From a checkpoint of a small transformer trained on Wikipedia.
Size: 5 heads of 64, 25.9M parameters.
Architecture: RMSNorm before each block, rotary positions, no biases in attention or MLP, untied embeddings.
Training: a variant of Adam for these matrices, 466M tokens.
MLP neurons of a small language model. Each row is named by its layer, matrix (down: output weights) and neuron, and shows model dimensions 0-159. Each number is 128 + 32 x the weight over its row's rms, rounded and kept within 0 to 255. Numbers have three digits each. A neuron's up and down rows have the sign that makes its largest values positive.
A block is one neuron, or neurons of one layer that tend to fire together. Before each block is what it responds to, as a language model described it from the Wikipedia text at the highest values.

Responds to: Opening piece of a word split into several tokens, mostly so- as in soap, society, source, soft, with other S/T starts like Sophia, St-ockholm.
L9.down290:073136126088133147111095154140222147128126106144110158107173130214108116124140145183162098165170099165085128118091136182121081130111178117111136114175140192161150119164153101134178164122189191057150072094126156128195132169120153120082119112118147108114113085076145087117157099101140182161155140076130119111130150145083132111140125133134131125174131081104067141131170224112141089115161140080090133058095103078126095153160144162137127118096144107095151093093130118164117132162154105
L9.down550:096077124151144112109135130086150130190156167139116193073121148115151143094167150134082105056164141126166129113154124174145086127103112149139111135143171159096148109155167056125121173187102134154135114128099100125120178173119149127135115113104167114150171097146175088128081089128136169145145100121172105059125113186088084099122129132117132183148154128081154095103090142097063124132133055098073169154085169124161127092128133081126129146087092094108143107127139125118226128172119164
L9.down919:107112093184095133164102111129144100139171140128127140104180105175207137112119120143157161146177087182144091150141055179158159161119163122075096144130122170129147164110193100144095157186133145161136138131073198097115121163126116183109115103117115122110119096147137122171169124120136092211165142161093105138161121150134098071089185135076112185136068133130075111098115095114117159129158173150123114138094162141128092143125163099127114130187148126154116151151129167166084126055153090
L9.down1264:089145147131118120122129121067136105153174132194140143090168139131161077174144174151187145117162133117114096129134093065152126163093158175159136115155097094094138115123152132150125125128144132103133140097121104123146119177122165126150149181141149077160050113161143083125165100147108088208149126152141111095114092198107097110124136063097136158143141161139109078121141224105193163159138113096081159104081159121170094132132106143171075157149118123132079140117161138173156113134101161

Responds to: Mostly the word piece "way" in away, a way and causeway (far away, a way to); weaker on assorted mid-word pieces like gg, val, 03, mo.
L3.down217:172170145135117124094092108075162179119164125199130077176097128084089115133166164098152086133121124096089141061128077163141174066136142118196143108136102115167144110131121082176150161120136138158147085109100144098112102183127115177111117103112165107115121142125094142127133159165141151126112100138170125204129112121145107165118126099181163132168190197117103090174164143118118133092134104132166038118115099086110147154152187139152114151208119112187074160149106130101129161126088132
L3.down255:087140143151174160103115073138106132094121156141118125083094125070109106129080175089117128134208234156137111160078150063033112137147164130125150082169145163177144184120076094129149186114094101140203044179111117133126149062162102081169118174145106111147112129137184130130092080091092070094158060118130126191166069116138089118135158168097082140148171141139109144124127198112092110106127086145130125161112146133154099076189161143109125104072107161150131116131181181123130115088108119
L3.down317:142145102156146103133085079109071116121123112121135112147095127119122165098124110165146116154126117098120168121089163123111135125131145132134158118138196189185121094205123194105183097158113075094161124137046122163143131132141111130173158147146102118157141137131137154095130111189074171092157111188106130114144105133145102126164130130063149129183101100108059153097159106189117179097153140137141099085167132104058150138127147139130115079103183111138125156144117079205069150134154119
L3.down319:139168142168132123143186153160137121155085135084130081108114094104173124118109083133159174076148105148152095135157134110144128125123174127115093179145080097129157140119143121111081169164150127106128164173126135114133108151104114101130102109135089088082132171151134119120090149056119090112104079132044138131136145150123128103048115113142134120117200088106123122126110112148084164147168122092025164182151140123108080058143098141089139081093129107127090082215126152162151098138107134
L3.down334:131093145101136133144183137087164122111121137094090139156157147111176061104096055140086179118123159136181198124107098094092139153089166156130162148109167118103097121138127141148086154121161076139114136149153135129153109145093148076113079080102143116107107128066101135189142197197103174098147086091119149102074143085114197117195148136137133109117153095077098067141188097118155160063108122113070163164175069154190127130085111160170102105148115158122121184061091117092088137186151180
L3.down900:106063099162111111149125157091089111113075164086148145133194116087147144192119101110112146117151094103121122151105171184148085051158155115106113166046110134113093134116129173126246155224154133151133115081127064108067117151141155134178138074118127118115100179109126078080123156116144149148129141165120105133092038100112179170109130154093158157149152127127156098125208242073130138129057060080124122194122129145137144157115169098114109142143071145132116108092117107055196121124107124
L3.down961:072201079124106149153091143115177095133126128158147095092202143098159126116097076104179091133118138085145119083147124164102064144129143077123143137175127101144145119179077108067100119132136173119104106132140176123089155169135123183099105136098126130148168087154134090102154184133136200148097141123098157153149159081199119089145134107141161094089088126080137132094141173077103133194200106124179067183170154073141128144095119105094131201086086151092091138147085126138057118131054108
L3.down1232:189096088118225098193158107153074109091112078117053141116152094179069117206084209151089149110087092134081122133119142114098151177105081087133076113157158132152165121133198113140116172192144140146141092106113107104121091092138134138132108116142091129139111094078168118119108118098155097109102098131153126142110134147160155131176109181184175093093160126163119147131117200144132126124156115105093179096101111138118083084147104106102130146099182109091142167138121161119164086108104164

Responds to: Last piece of a split common noun, often a mass noun or activity, as in clean-ing, weat-her, she-ep, o-il, and also whole land.
L9.down463:120144158096126083089103122177122146168139137078133148072095104149147162124152161174119072156171111137081108156111119084072100088145179100149058081136124104128129117205091102115108171143143086116085122114093078092099068073102150083091084158190076103113163071139168183127131114141098149141109090157126132136151097177099132170094100196147076158119074119177156129109131205147136110174117166143116172138153123099084108123189186122121139124136114171100092125159119081106123095171102118
L9.down693:150165111102135154126114183126121154176100118166143072130175136106097170139138112156136145115093222171088109104081138114091154129071131114066164108132144105078056084096087119118101110100141144125112119136149115118120194124130112091150098140139157111111107147131040186100107144095108136128079087109154130146102144144125113130097142129087132117163121097120105096203138217157149149190122201065091119151185146193146148163180094124097160092087118148136121148172122190221164136116127134
L9.down695:140188085095164116152092076134170175105126133111147103123093137167184112128122115135092117137124111125087120107079132139174144111184196181081096153165157082111072163162145097088174116120136128117119102136120124090093175133130090074142143144150132166103103175062099098162139117124096186094101100088148158103097118127120093144119118174129092140156135135153099098147090170153179115163100084125048086114185133145124095127120160141144171157138111114161150095118113163123144110132112115
L9.down977:117104117129144104105095120152162099150188148103148101132158137106164179124135108169044073100159172155046113091133151087168135142110125157122129114133154083117157103100143075114130148112178129167096099143162116105098160050132037119108075132167078111067127120070149141136114096099097146204158109131123113134137136110112118093077140131136170142104139138170093101132140206158186181165139093098060100155120119100173131190133090096193129106128088112190114136141164070109172130122143099

Responds to: Word-final suffix pieces completing ordinals after a number, mostly th in 18th century, 13th, fourteenth, also rd, and other word endings.
L9.down340:067130118122089119159137124171127140143187157165122118157138127096095190083084084150139124159065217137208142122107080159157095150140095104143129110148098061084118124113117041135145150199153136174157090226146150067139168117117117135132177112167130113107143091125150099149092162170128156118112137079143171154151152096168151158188149065161138098171174151138088113180105015135098105098152102126166152128122107100155071115091104158170144162152084129140044140107072128107151158087123100
L9.down361:098154121128099154152084143136132075109139127094142087151129130081133170162099122142117251134150140105086152128185136186113039181114161111167209088054135148141082147128129186139110202110155129117120117126091196139152133118119092158126106147210108086155139146096129148114116112099145123123147085163102111132162102170159111073090095095118127170102138104073172125143164173106129135099098157112142113126114160073082134119149089146176163091106167089152168167158161166101129156106110133
L9.down952:085177195074128132141121075092131162161146119077131103164146162129155132132103093091090091159138157089152104121153212096177043141168154134122117154131131103130094092117136187128132193098037129085135143083123185092130132113098117071144123179121154150061152126110091166197119195138118111117096096076117103079180117176092140172157048120137125107139091136125146127118115210134124106117120142083167134100099117086105105077227153118154104155120137093179161121179077148120125150163069062
L9.down1065:133159128145107146045133125164117193124133137207151123097155084166177126165119099149143189102129160115144067165133059108114117105123102026158121126107077122179157183116169098104163197144129152133146131098111110111118145083056110141117187129104189104130149099127149136120092161147131135152090131153113144169200121111133068133167105115173124146101091150160106164103101181132161127075171084130171089176149129119132125121153110092133140108153136161127108136124128117235131139201116093

Responds to: Word-internal subword tokens that finish a split common word, especially -her (weather, either, publisher), -ation (vacation, donation), plus ab, cur, view.
L3.down266:131108107162097166088078071117110090120122097115125113162135146197119115153064072156039153129116105137146111101189110195151148124151094156110135155169202158134171103142173130127138142135141090088166055162105138077117148165124105157120077112112111127100117129175105151142183162154225146146122152148166160073113129139137108137119161143141144093182127169073117142200130184087143088133095087092155144101080138135094124079187127208148137159145162087151124157103151143146144147112173124
L3.down390:153172158129069098176171076072145131129099073100155083091096153122127159172187139107144132150139115134127054071105114165157096116124126084157113128170143046141149218126133185129104125149118074168095171095153131106140155124125171181076090054131107111140094113199113169172149107149115138134149136104140109159091135140063090121117109166044061124149098168146172126124139108121137091100076083114108140152128106098188152170130086098117112137160076120118145190097125141095059157133124118
L3.down526:113130110185134074162112077120108067198166111108080104118094240166152120192114134100092181150109130134136124123143124103079108159146148195149082160161143179130181075110156125178108116153108163082091039052090159135157141145152108185130151153155146183104113123157094177162108106112116161164194127123104114075130108122173092103128167100125099160136141086140168145069112193124152142123137160177089123044123116151128106101154097109109116144176149140187104128143194158134138170119157163
L3.down578:130148119128122129100106080159121126041150151127130138103136105106134179150170129110169135069087097139155170096168102165106108126190104150120125162165143146121169180160160093155181112160097134189088130067132137105132101120197153060134128144071126111162098165168138189129143105179150153090183140127193129093095170120072131103115104091134106121169176104088097124158160170101162106151187106165109080101087134154145116165116096132089113125165148117165143119090117122157128173087139130
L3.down920:131199148142208145119139160130122091141133159060087120116128093174139100185189122123182104179174157142199116143151154137133110141144104157155102104138208163146142177165081150098149132129162176147119113136183133119104148140127164148133146137145154178091148125072118120109141128078193106166073096134163128103082087110122155137107164116127150159115140165165170123154146163170156098099185077122104101096131067126115148155146062144111137192124078107146120130105113156171079094151159082
L3.down949:157188152118151134160099050066073110136148080168095137122082158152131079200136119159134170122156129128142113089130199133140099140081141177116111086152130091090072166099107166121127146125117166142150133065117093155208149102135133139175128161124081139124111133111110158075194100167060106097115092136120128179107101109164147127152062090108119101094126120114143142106076175150126156098124109134118135139146149122124151156147131112108138133081107098158114112120057140122130120170104137
L3.down976:209135098086097112160114169094176089155095120106130147135075105099151077136139155113167133151127073094087158108156061137113090158168177146205095101121084109113157134187153199181203059122099176134102112132184091110156103125097113093188073100175135135180166146130103178180135118166157161197122124138162135079115164068125187112145115119119122180076160155090141069165147171158152076088161101165093108129193170106164151133104089090098109114138097085150079143145101157132122211134150133
L3.down1117:140168177144112108112104158143109111130126112141041114120115112140091167198099131169127158084121172192103116181105146145022178169130124159116155092037059196144096125163121109127084137113123121096166146067147093092154134128090123121140144167134111152153082076133132115131162063145103177139112131184054081153094139156169101169083174073106077137159072097145127163131131198151164131152200161124100155170092100137130138129144180176110116071081172070096116140154108124152101116077174128

Responds to: Final token completing a place or proper name, mostly the state or country after a comma: Massachusett-s, Jerse-y, Roman-ia, United States.
L9.down20:095138118125121107109144149159101191190118180143098120148163129129170166121090079127093139140102191109098121172126113176126140115123169129130163149121148099066126145130125091108169123098086153142116156127187085135111215181138119095140127121160142140133083129100149149115121123110130150148130132058196112108131107116164130112125130135042144076133083160135174132100154185081166104129175203105103128094118132109117087143178126093127082102151116123078134144129099106143111110156091149
L9.down562:153141145136132143182134074092170065195169181094057146093120157144183149144097082116130137144151174115100146117152061163089079116077130137148117125102146031139129160102134103113106180150168174102155131144148098156128118178132146161171122135112174205147102122096133126155153176087112151149070141143111088114110113132142134080159130113172172125105066182143138104100091184205107093088129159132162108117080198149150076112169138129163150129122101123081145152139127168153192169202116091
L9.down678:185048091109090142148118132143102152098141076118158155178116142205145197138107110122145157135168157118200131136118087137146096132120116156075143134147134085150122127102099143116169167108088081077137151163136154120123166117202111164085099094097101148130122090109107104125158114144138100117098126112105089178086135086163125151134192100091187090106125129130133181146131184103145137174114110186095080143167157149120134111158053101125141140113138153123150120086153069119135078125124160
L9.down1227:082113105124089107174125123135136149124136114070084129151097116144148119164169118165132088172153106108093157147117096176120038094147117108139119135117072151100176164089103132133121145112096162116162101144196114184197119166124176135126145128111156126113131123113077149081114145184115131142139113142161117074149109097130164157169133103110099139097115116172150158104107237084130116138101115159073170137125202108163132155103138077131090160159143150128158100126141152181124142124061188

Responds to: Final word pieces -et and -ation (also -tion, -struction) completing a word split into fragments, as in poet, Vietnam, remuneration, location.
L3.down73:155103112155184160130102131133126178153143138140075109125106103062145156137100182111137135159147145116186138144151072116128126113131155093124092117134071111122136114157091151143149103103118116122047103134111175180150126139107075107073113075167176113126102151087142111065098162095143169156219096109189135204181135147136128154180159172126140172083150109130141175149159094104114097109047148148091063106151118146069125168182125115129098164146102138106110155130110129185122155176108167
L3.down385:126034115127065080066136168130119150073196118164161071097152133174154123137105111079169101120147137241127167104176158137148147124119123109087090117099124084110133081180083156092078151115104120094098126084209143108190092199125079113186124132187158146114090099189132140175126144117160147134133095115163093120101089124150168142123091114118064088107175106162135149169084130123173086203127117159060141093157164161110123085109103162169132092075129168186124106109122132147099197168095162
L3.down406:176170106139124117113122151130108129079042186127130125134119147092137162038123116092133085117158125135172114189126168140163114146151109165169105051188137111110163099156119093121117127098142131113129144110170150166142166152154141131147129151160115159115095145165177048139127179129089139164133164139150115182141129076134100196155176155109104175154105157172136170082133001116132181139121050096104126159106136117165149191143111111132110144159128120145163148146192099114067171134111160
L3.down436:146138199097143115129129153100161095183142168130176157142144077112125120132127124132093104153085148117089064145126117150219134131145154166104130086112121110141169110152134149098164080145187080148117175079130186144143148092144117099101100161181107115138136109174120081104125100111138099118096118090111099160112130098127169198105129054107126140137078113164175113035145075082100132120099083121142155144141090137192147143101118080129104124155145176102080130114138125079136144122150174
L3.down649:094101124085088143108083148164123160101135076098148164110114146138091091133078162150147121142145058083117159136146098148160147103139113144126121123124069088195140146100069130108129148165131210157087196108071163159154155148122127064129119167110139112136113132129133101154127107115114139106124113162095137177189128145162139142120086183088217097111130095103164117191140120149135061186065180114105168147117160166137094190121119108148095095107142178158162098156092120125151099128135134
L3.down652:132085175084148182107145179176116138169163122134161156152084117140108150224096125145084119162109125162106105104166115153121144093117160094147098174139138105146157117111085151129082181190151144136131168119178128160149121140126191129159080113105114121176100121111099087115125149074088129154095134167198134120095128126113156147109143145122143081151137155132056139181031255097100134102118113149129108125144156140076137078134100088147116132081134109191112119124154132183134184164093143
L3.down747:122149099121080109119085128106117088114128167062099162110179171138084120168092141119108168117124210160164190087145127144127176102080133116086099167103141101130071167115086150102161163096119160098119223109144129141117136159116105136082123119154127163097114110143207134159106135168120105167111151168169100131200135132137080117172133136126149098108099146119125129130095226123151112076167098152179136151116126144133133184161187107150166098170109124118128153131140157096106158126157126
L3.down1247:091085088149163097131162124108102133131088123161120147125116139129102093176148105129094127166154162141166152150116127109103101162149108140112112117145115136156113146105139142093173178155129093116172103173146143116050107127163098139126125148131166158121115130179094138090061145085131069116133150158176143136104165135115120162156121058158121160145083134144153132164099217125145177085134152118135110196153130136167073086156082122149090170112083135073150088056096140152135030145096120

Responds to: The word-internal piece "th" inside words like Athletic, Earth, Gothic, rather, other, 9th; also "ner" (winner, partnership) and " third".
L3.down17:105065143035138097084124131124121183073132109119127119143145100187126140115177110146114133154131092083137155119119199136124115108100122123102121140144115140208116124055141145211150127144100110190139120080146113123113121077154196131050092135120190119120190083102145176130172114187115128170168128110159112119114110144084111123129157148131134066140073101121113106113123081144183139143110112118095146135048098118173170131099149127178099148104082135127128085145093176174126155123142163
L3.down99:100170105146156160144126116169114141152154098108102061123091164189184122197165103155199157091072118112150097146143163125102133158061116147143132127186082101133091106119105115148156106117110119127124116097116112126105106097116181129118178145198163142186143142094187106093098169118109119142082112095119136148113097064089144168171120105123109133131185134136123155134150253181177037157183079082123121147085122084092165150134157157159128148104123110113145159126143152147132150161131136
L3.down464:141105157191183142120117107106130162161152114164116094120071121172170081200204118138103137165145195106102124136147097134123141116112105120201181186131092148185171153162101122158150099118149078139114137166126126075123126116122130134118137132201126140132086138108119036179112084117181079119152174124112164232093143089142145115134137163096091146158176163120140150067108198126089102130106101167142142109113135182153088140140084161125158045118120117149154162143123142175085135136109160
L3.down624:076171129132090132123142112132122117144133113144223180164143128158133160109173099115148177147141107158123103098183131113091148158176175157154120117090124109170037127173151120119156181128096159102141197142156126140078172132096122126116153161151102117116154087118163129085086115161099135172158094180162166145090141141108148128134139131083121141101080141104212076158139113102124081148098168152173116133085128106141162132089192100149144105104106086034131143129085139148092064117158160
L3.down748:113077167122130091158117152159149111136061052122086130101126115123068081169080065081162146126158110129100123081127151073082101173203128157183098147116079141185157159169135200138164140152132178136142185094089136136068118155138096156111184190080124088081124114067120142079152121144184163131149090102144159121127090139084158109129080082154120123060137117147110141089157175172107111127146107155093116162144117132110125120130141075179124115100151152115166136160124137099152174092123126
L3.down991:067110121137142141088092101162063094129155081162101108110135085105153086160130071104152178119122171081102136112104107082098082147126118139110182096088101125147155162126106120090127179062079120121098107127118150151075151116144101111064144130112156165152098090147112080076086119099114130109109142176099196131117139176190146117122162132097190130121163075090090153177133255190160068064159134172138137100121153128080160087187137155144068139186097141138143149063131137148097127137134073
L3.down1037:109128193097114191141175144103173088189144127076143100154061108054109137127172107134164135137178112120095182091124122121178143117146133082070073098139222133150124135142105156108131130130108098132108093070174135058125147113114182160095094174133108129140083140093123156141119138108137097117098078154150130097144076141113160108118118161114127117147158108072137113122085091097137121119194196109104158148115212165158125146106161116119113110088138113180131072123169087148114086070084171
L3.down1109:150133208122130185171127122098110164086118123100136159142099068143081162143068079088124138090105107132102125109145096129092190124093098104155160165151115110119064127114133085106133141165142130139177125244141141194139068076192170103090164144136135154063145094111116107156117111147126128146119173061124161126079148084108145149147068158168130107099150091145098090145124172108134130168117146071125112132152118103138097132115139156177108104122104067139141138087135153193177127135083089

Responds to: Mid-word pieces that finish a word after an opening piece, strongest for "re" completing sentence-initial "There are/were", also them, memorabilia, weather.
L7.down392:180051142124123133115120112124080087062125103039138170091077110180187120109114181077083172108152166119186130162137154176124093132184096114133106141123125127201098133102134137110139121115128204137122173099105160121110128115148215155114070091163156176129067065112138107097171142153114137113127143146117121140089106105104118073141108146083130114159074170058137160154129131138116131149076145106152140153166163141132122178144152090155102182133118128162123187165131131126138137130129170
L7.down1259:130082101129146171135155134082144141076120120050130146110225101112132137136163173098160093183123128129174108159144166157161088101150070096121107123188157147164125172165114113152154144124178146089132160114156105167136066185141178167123035119147187135097085115114101076096127065108092149136118097099159169112147160117147142139111060142129142159101189105120145170178093117135105148190164154102137097126142134136166085131109126146149085109082136114120146148023127109148167162144122104

Responds to: Short subword pieces just after a word's opening fragment, where the word must continue, as in St-et-ter, mo-d-ified, Win-nipeg, and Win in results tables.
L7.down204:126108151091171191098125142140148116099175166188157124179097094109109133110159081135113100110115186171147142168106159079181170173179150123131152147092170140134148138129135132140134172168141134071172082127087145105101130203133146164139106139154102108084073144171139127162176109109094110087181132117120101101195152078123130160077129116179155126157164128172168143124164166119127149077189190128154121131107028193119117117148106125110126145162128109168100175102135171133124172218191067
L7.down513:149155179146157161103148062143107094099145113143128141110122164153174118116076122111108139099125112088137166101160130133087159123173120166145130083129161083121073165075099121054118095124133120155172106091119157073115170194126134164079101100138060121149136023160123115111167115094101093121173138141137127076101119099166151140080113100207099146169117102191102122104109103139097123095166151127163110143163125141113109063129106118119097167128152106098137195125137083142137123136183132

Responds to: Ordinal suffixes after numbers or number words (3rd, 38th, 20th century, tenth), plus mid-word fragments such as "th" in gathered and method.
L7.down970:104111156106068157150137164129081137175193106033099187108158061149061124181130128160119177160133077114146118160148190175076082168112116139177153112130101135117152051154061143136173152079104088159123162147171096147139116086121153129144133102155139128142116154072092065112085089123125132146136145139125121134117059126191172115085101151096134137178128115196163117179206166201137171145131103099083163206149162133095084138045097099146094128155147099080090149154131123045146101130118173
L7.down985:139137089191089095119118155092121170142153180146086090085161166149197093126147125145103161142161156152103148109093130121178052087134162146107130114119086059174162102179116070082180064109197132164130113137139089153195139110127114155101199124154122125109137092103157160127131117117090149128117139111122092084101111130105136115167159131136142150141129090077152149189129177100133148098151085116145178189195096124169183146147129209126101112109145147099099105179126094189191154131112132

Responds to: Later pieces of split common nouns, often at heading starts or in names, such as Tow-n, rail-way, lea-gue, plus field, City, War.
L7.down530:131122082158096192168091139161152090091113118175116136121154112054058134241113097120143120108071125123161196151133140082130147170162140188108155123094117146121116127103116191143115129173105111115141085119123148103097147137154121150113124120128185089132141088121139087158145119125127141165061107104151164163155114146121126145125125143098135080139113090143132138140103189116134109148126131123136160050146152117067108175195150109108090055190167154116199118077117135147161193098181166
L7.down1253:122126058138157165145139081124151097130176144109090134146186108179139023150075173147109151151156114106079084160095181104131159175167081109110134193105143141132142147135089144094129126118142126113111154077064161119126116085175116105149127156107156151114061083083109117116122130142129114076128092153108138150155132134085146073125117120168042116145096146131124131137113209235151108161133117141121079125230165101121114134133131164145105090106149105132138208116113142140117165134155169

Responds to: Final word piece that completes a common function word or adverb split oddly, like eit-her, howe-ver, ne-ver, general-ly, exce-pt.
L7.down283:182130154148165112076092130147148143151090159106154107094124100140177151156191145128133159126168177089139142123107081170128130114180207144146102122136119103085128115097167109101100125116151198075160145120090135136141110102089129082150118170112144107154169189143156131090128163090130126109162149086161103123110077056149152103122116124072102113137162106161164105171100180123121077131149131202177154104179213148130102110165095156120181132120092130138138174129108129102173148159148148
L7.down943:142104106146121146163160131129171076126151053104115108148117113136119152148144106160099150115140166114172145154122131155155117116081139096143123112156142180149145170149087134145085145124141097081144182126105172163126094116135097129090110170083132128038075146117108121156091108101090156164147125142188167156184093090151121123203122116162084117113130084100138095152145101129148128140135081113155090149097096160179071113151095130044144094091151167139148160120099128124175110165162178